From a checkpoint of a small transformer trained on Wikipedia.
Training: a variant of Muon for these matrices, 494M tokens, 7544 steps.
MLP neurons of a small language model. Each row is named by its layer, matrix (gate and up: input weights) and neuron, and shows model dimensions 288-383. Each number is 500 + 25 x the weight over its row's rms, rounded and kept within 0 to 999. Numbers have three digits each. A neuron's up and down rows have the sign that makes its largest values positive.
Before each neuron's rows, "fires after" lists the tokens most often just before its 100 highest values on Wikipedia text that the model never trained on.

fires after: " A", " U", " P", " Democratic", "i"
L3.gate1289:502492526490484480488560496554458480503496498488529503503515503531475458529506497521527527476525521493462485472517447484483552484513531484500490482515523455477546459512510510484522484485522517480462502528463466460518513484496530497478507506487543497446479497509508517500428494547480500447
L3.up1289:498503486520527520536497517523467517465485461483506504528482482481499493499487487534482521517516528480533502515540536501541542490454511518508524487464501495520486520481517539469518518464526492453486531505530538499507478470524463496459490507529462529520535509491520482502508525528535507524

fires after: " K", "C", "K", "-S", "S", " P"
L3.gate20:509501516532504509495510500543487479490496502488518500491485493477473523476471484576517523506521491474421488492526537542475483542464500523494527541483459513469486503493472522543486465505478494522498549505501487488520507540494476508519523519523453497487482479485483434469504451500479513543
L3.up20:501469498501468551462478514493497475572490504481510467447515517487488512519482476480506476536502501463523487494560466518467499543487500506540476497521480522462533464467501538505490487442483476490503497499510519488461498508482477515485489483510493506481499507459473463549524432499509492542

fires after: "0", "8", "2", "4", "6", "3"
L3.gate1402:501471561492476526537526484490508512511521498482493476490533525518484515493497478522520477519520492513479484483501466500495518482493487490489478475525496499530496471509498499539501524484453502534496505503526536478510488496524504473512502507517488497453509514472518492503481508478457498519
L3.up1402:520502491521497520486469504470512500473482495462461491472455540468493503500472521528500509522474507517470571476497526512483487482494515499471517566481448497540486481535495482526498506545519514487458529481492462479549519512487500474543409513483531486496530509477505499521497534516491501471

fires after: " |", " m", "0", "2"
L3.gate1932:473483546507458476504475488506531465529473432495491457543506485509508507490534488499486452470499506505522456478511540521495513502509491503476482522499529505505491500565489496477464492526451484520474500482537510475505464530501473509511471491458512511472497494485515505475518509479523478487
L3.up1932:512527502505488539478429513489444475497505503490530517526474539492488498478508457494485461467511494447543479468532508520489468535505451466483521554484509535452525497536519501500512521493507501498478482491491483508444475472515527486546492540490539529504462492509481503539497478493545514521

fires after: " B", " F", " b", "B", " Col", " L"
L3.gate1998:488491494500496507545505544501482502508474531507517517469525510508515513505512485528480456515468482484485494512476537472469539527488526463513527522470481544496427516521524496548515502468532461485495533522516506528559471501504448486495480485471496484479490492489515518479583510500516515512
L3.up1998:474515488547471525499508495489519504539484518510526517504513460478538543514500513491506518527524524538499506475460532497504533451486489478474467473515526550499523540508526482460467500536515435478478540520495502454495511498490538496503501528492488518513503469456516489500489503521504517481

fires after: " ", " M", " P", "P", "m"
L3.gate719:543503506518520486484482543546531481498523460501556470468478505515540501518529496503517490502532456498496507496517500504484492465458537522526505502499504514501521510498539516481506508506440506469515460499479508467538466497437506544510483493491485511528512484522490479487484509521484489536
L3.up719:549520509501481464485520500510520503533518529498505494559474512498540541487474491520450503502529512515481533485525474477480467476455504512510529511529512492475475508463503510521522511496486489504480462472508482453496479488481508513484473455498506476536443496499520525450479491518477513508

fires after: " L", "L", " l", " Mar", " Kal"
L3.gate1757:506525493489493473483519505481489475512528491466483501515472547485514535500470494522473519497529497469494497509516512510535481481471513499504526475513449449493517471463547503500474493461512458503500520502502485532493475493493478500513492484487520517511496525505524495500492484524514473518
L3.up1757:474546463529458517485489476487502446503498497463503500526488504500515476505469511510515515498532479513562473535449472525508479493507519495497515456522497520451463535510533527530521439504491496500475511494516500488500487501459469517490530491516496494546474526486479512486496473528453516499

fires after: "0", "8", "7", "5", "6", "9"
L3.gate1833:474464470483481496502483519530513522511514519471472515519513509499470540520500468523473475514496468550474489480473527515518496498518537524496486506517489526510509503494494485503512536479505520465540491493547495491489495527503456466455461537525526511497522539486498506492505522525471472530
L3.up1833:501499507454517546479513540534487534551490535515490546489492466532471499499511482519534518537509469536460518471498503468470492492534507494505472519525490503462529491508464503513499479476494494488513531494495540492512486524490489476535449525528511472515522516484528523467504568524537516513

fires after: ",", " n", " s", " Comm"
L3.gate2014:561486535473492539503502478512505523499515448512466519511527507531487545509513472513488480514477487513495430475529513533458540535488523526520463537504490510514506485444526460497490493460512518470509503510485502498488493508491494502470517539488487492491491497489505510499536516468515538468
L3.up2014:488520469476457478527525518472511466473486516480441528463537488486495501503480484512565539550516473509526539517506487542473498469544490535489484526516493467521528537447474463499521470493498586460486468497480521517484478515491562500460538506496533499531475522565524515457527494540526474511

fires after: ","
L3.gate1764:475499482510501513519537539473535533525522540447544492456496522533536468484547509491515476496467481527494492533512480574504477478496467490445498485521495521517480506496554465553497522496502550464495487489511501519483531501527544490497478499505488481516481505520551496489482488519513544519
L3.up1764:469521479455494472518488478496507499506511536515507465468526533526553507487457483506480449555584512527507489467512505520493520435513478512472493511492521456505491523454487459480549525509487497515466483494507491509519498463528504542502481470503513532474474515512489511513467529534522506544

fires after: " K", " R", " N", " L", "-R"
L3.gate848:481468487483490507477541468514459455454492485506547478507461491519457527513477514498474473493497496493504546523534535528514487502517501508491538500518448510535511526444515539496525511480470511483475476490494500505525492536528511503509497530439477465502484499486531509588466523523477487480
L3.up848:502510527511451452514545531489448492486504464463487521532531475531478510454494451520468451445452505478503498507508526507486514481488497475441492469463493543515499503486465469481474497504446487513503492493513507481481474499518507499508474497502513512500526512509484513487532471556478496486

fires after: " R", " D", "E", " E", " ar", " c"
L3.gate1097:522491500485500504503530525537504493498505509513529492519496542512500465512539525433522466490510508503489544491487448509519507533518461521484489467503496484494531476519514468486533503501521469485500501496506497501459434496508500486510499498510491522477502476514487508502443522471547485528
L3.up1097:513491505470534501529532510527473505504478495515482540505514510514450476483515503493490517486487520513486466508510446489555478498490495479471480506512494484446455466481505512510513519490505491507485440509488506478519458546485525566507492504478479523480453494509521448549449528491512497493

fires after: " H", "b", "H", " reb", "-H", "g"
L3.gate784:499473481506515549536534504499508493524447514518485488472480476504454509476514462493482548504548532486482452481461454496506519460466510500512545508523545534483481491520447520519481484529500486512504509478492537493484523494484502509482489480472505470474506525490479492474527549496508530441
L3.up784:469519461540522495507472524455511475495480475508493486495494454519511521508529518497474559467539532522452490514515505456509512473503481515534496503531527470542466491436494516528509540501475489488512480521539517501489535526499486496492476497511490486519494507538536523517445507481550476531

fires after: " T", " t", "T", " I"
L3.gate499:484484485537502542517477480561465505495498462483520528478518476524466498473502463491523493546482505504516497510479486507530485506524498519529492438513502519502432524524486541502492491492468470528531528505521511540462503535494512501487490513453497480516537471520467476525437486440512534521
L3.up499:543503487526492492575496516553494535513577464492518520453513477511506553450457523496469492487500480496507537480532470510531481455554515527487504533563482502547478513563479515482535511504473500419508520449520522524505513523476498514519435529486508560565518522476495475478506479482480494513

fires after: " G", "E", " g", " Atl", "G", " E"
L3.gate1744:496483551502516496494508545573482529508459564491493535515479544520477500513532515491499468505495548519489515479517513499504525543526536539491501519510492534494516504508539512533501508510483513488513532472446514488503515486498517483509516505497494509503465496504535506514476468521511493481
L3.up1744:536511495579488492506539513523512529507488501509501459497480535509528507503485483488509525497480492510465516514473495492520498525490471568490548480491476453508478508525512484504521531487494528508467494498508515486499489471502516510466406483505445498533494495461520509497484507458468469481

fires after: " T", "–", " t", "-"
L3.gate279:502494511510514496496531529489501524502514521509475471502505486464532484522528507512490508506445515477501506496472467494510524514490530475484515473519516474432442524502503481501548490463447496541532490475507505516470459538501515495484554528531506550509522501555482535536482484491491518498
L3.up279:442489491465537534503526535520511482537509512526505501513478465478501471533515516467456524532497496536484488512502492533511539512495476507535478507538508499521500512480516462491486522467481467506516597470514497508477490451467492471494516501473508500483483498482482499533512480495462455495

fires after: " on", " |", " On", "On", "ug", ","
L3.gate968:507520496510467525515477511451496497476483495528492504455504483476511502449485539475477537444498511522496505508529480487491480555525453535519485449534560478514500523538463501522485506530456499485499470485481495487502461462446519461497524503512494537503504506507516517530510511469493480523
L3.up968:502519512474496547494487505507552520467559474529511508483491489516523539515490516498510477520471480536502480512509473494470474532571466521528476503521526519531485496490475476517507514459502536507469500510528544496503478497498498497453526464498478478449526476465529486503506516482457512489

fires after: " L", " p", " (", " P", " l"
L3.gate586:467537548500498508531560496522476540514530476509468546506542499526547548478504502486507462494455451452510504484526499471508493475475511490487474512493467493482504505552496500538476491492467518465511513481538468457508459506528497525487482544448511513451506501466486471472576555481493524490
L3.up586:485542495489509561473494517479545501516507512516503491518542516512512532474476478507485507514566550487443507462456485484494455501481509577519472490463517509495489520491507499493531505511497476521494523528491501520491465473513492509511504476527494502534560527484506519510549521532479483462

fires after: "p", "ap", "op", "P", " P", "ip"
L3.gate984:471481509474528474460487521483518515489477505467537497513458466529511569478509500498471486519519515514455522499516486510519500482452483496480499528492498506453524520496469486504502503515466529481509518532476506505487469517478489483478490515475517504496500505517495467511529552450527486484
L3.up984:497518508480473424471473522508518548461486484532454497512491508542487499476459495516483544514480512495528479529482502496514474500487521495491465502452531527481498476444510457519496557528506498526501478538520511509519509494524462528516518538494495519551480499506451540501465508468505484444

fires after: " H", " h", "H", " hom", "-H"
L3.gate1601:505447485490501545523455520517482498502493508498470492519488488484547518474478484532538505520497508483516466447536480514500493511454478475545500535491500475494582543450483494482507504498488522518493497460541502496497490527517490452483503483508496501501462475506477517497521447502505498520
L3.up1601:484537462494533508493521508503480543524468472533517509476524528505523525534507501533501547499524492520440537508484510486514489520501506470482503522517493500503483485492520448483494534489530516458435454497512498519514473503503519533453559502466523481501492505469519522491471508474497472501

fires after: " ", " sc", ","
L3.gate306:543505499500522550522510523492484478485540507492490525474522537532522481506488474482480516503533494522480483521486477501483501515511484481532512480498512563518512582515527444542500484518495474449475488507512518489481487526535507484497480512510478519518488509499492502496552520502476500501
L3.up306:480476512510504488505462522518471528517529492494494470532542500541535526553495480461517511468545555501473489516502466501504513517508495505489481482551488483475508550505525500510512530481498500505529519480471546486499520512496512537510481513533469539478514505512534543482515462480510496501

fires after: " |", " votes", " "
L3.gate822:517487515498525497527462523488484460513517504490539467489559505465512506520466448526484522483491520484497528528524520468506515503484499509510509515488505472504476482534484510490494494460490512512491487473477474516507524484527494498432507503510470529483476467497482509533480504535481534532
L3.up822:502500505482526481461484540474494524463479489438547502476522539505518534502484477523449448503496499503486507473509474494473523461495485547535459537472455525490503463522528523549450525501494537508479510519509499479479517491509452478452510525481494525546476511463478468521505504528501509484

fires after: "1", "5", "3", "6", "2", "7"
L3.gate1880:450498529522508492443498497522482536500480491489476458520513503510515480502481441493472482521476486503470489442528528481467482480511517509483493553498518541506514500507489473529501466527477470512486507511495452493529504478482510506522451501473507498522504478503519511518523514528490520468
L3.up1880:528509513511533535482507518552455512507521487507483502495512448547496484500488515524474453486541524500521487517532490510485496495495504530485483535515465492545511515541433441518486460561472482466471468489520488497560516504494467506516494535502532462533521485441511485486450525521481449476

fires after: ",", " (", " is", " \"", "6"
L3.gate119:501478496520450526516524499517485483512527550469538497489473503523482531489507449525516492452470544502461489522519501495463501473504484502495503499471490531483463527521514568516477500490502484503502503491495480524473504510498524508517515563481494512459483543470508520515467515542490457487
L3.up119:505488487467488525485525504502475515495505556494508551495525499505529500475523447515501520419495514468427540508493461487514474508499543477493465511467466470481515512524481536509490497504498483540501528467481518529473465493506513513470507493541530528521478490526499539502490521534480464510

fires after: " the", " which", " P", " K", " h"
L3.gate467:530490504510519461531484531522437461538533481474475486473458492515458534465518474501530509491489475505495503492455532505506503517513507466520530518496466534470508458449501476478501478512539509504524519481495437388509495523526516532522490514456487554501485486473506503503517492459480501522
L3.up467:481508489514496467494523483469497516486451503530469486501442512555480503525476511524493531505490502503504483490457514500457463484522478497510519535476485499481539470456524485496530508469471515468488461515513491549495525511539493481481505502492484549547492448470506455521488476520500523515

fires after: " United", ".S", " War", " |"
L3.gate963:538511477509508500516500484511470529496537488534449520500500440482480557513485523509459462471473479445474508495468486458485474500529490535509473490490517495508527510457526491492507504576500505496512472504520506496521534517495462501483471514540492514461532462500499552494499481490495525482
L3.up963:516512507506509504534512487497507454482470531464516462527512534454518486535478459491544510524498510506500523485488497456484504503394492466512510457445511500519503501497511443507493474468506463537492487498504514533508528527457515434484488496493455509485508494485504475443481490555506505489

fires after: " Sh", " d", " sh", "ad", " sc", "h"
L3.gate694:505525521520496532503512497545454508518517481550577483525529529498559491464474492482482497514516511476523478512508516484498489475498506498506503545485468498539525504510508494508477516482484501491538505507496553481482504503531470490498516522509515487516529485509496530523539491510499515472
L3.up694:508510551528485516479497505524482495494522478515529453529498483507528514487526474500470492517540532460470518506480501477499526488504548482492446526485511492509501534497535549512503495500456495487528503492489483472512502519511485498518553515476468504482536519515525537498502453545507493454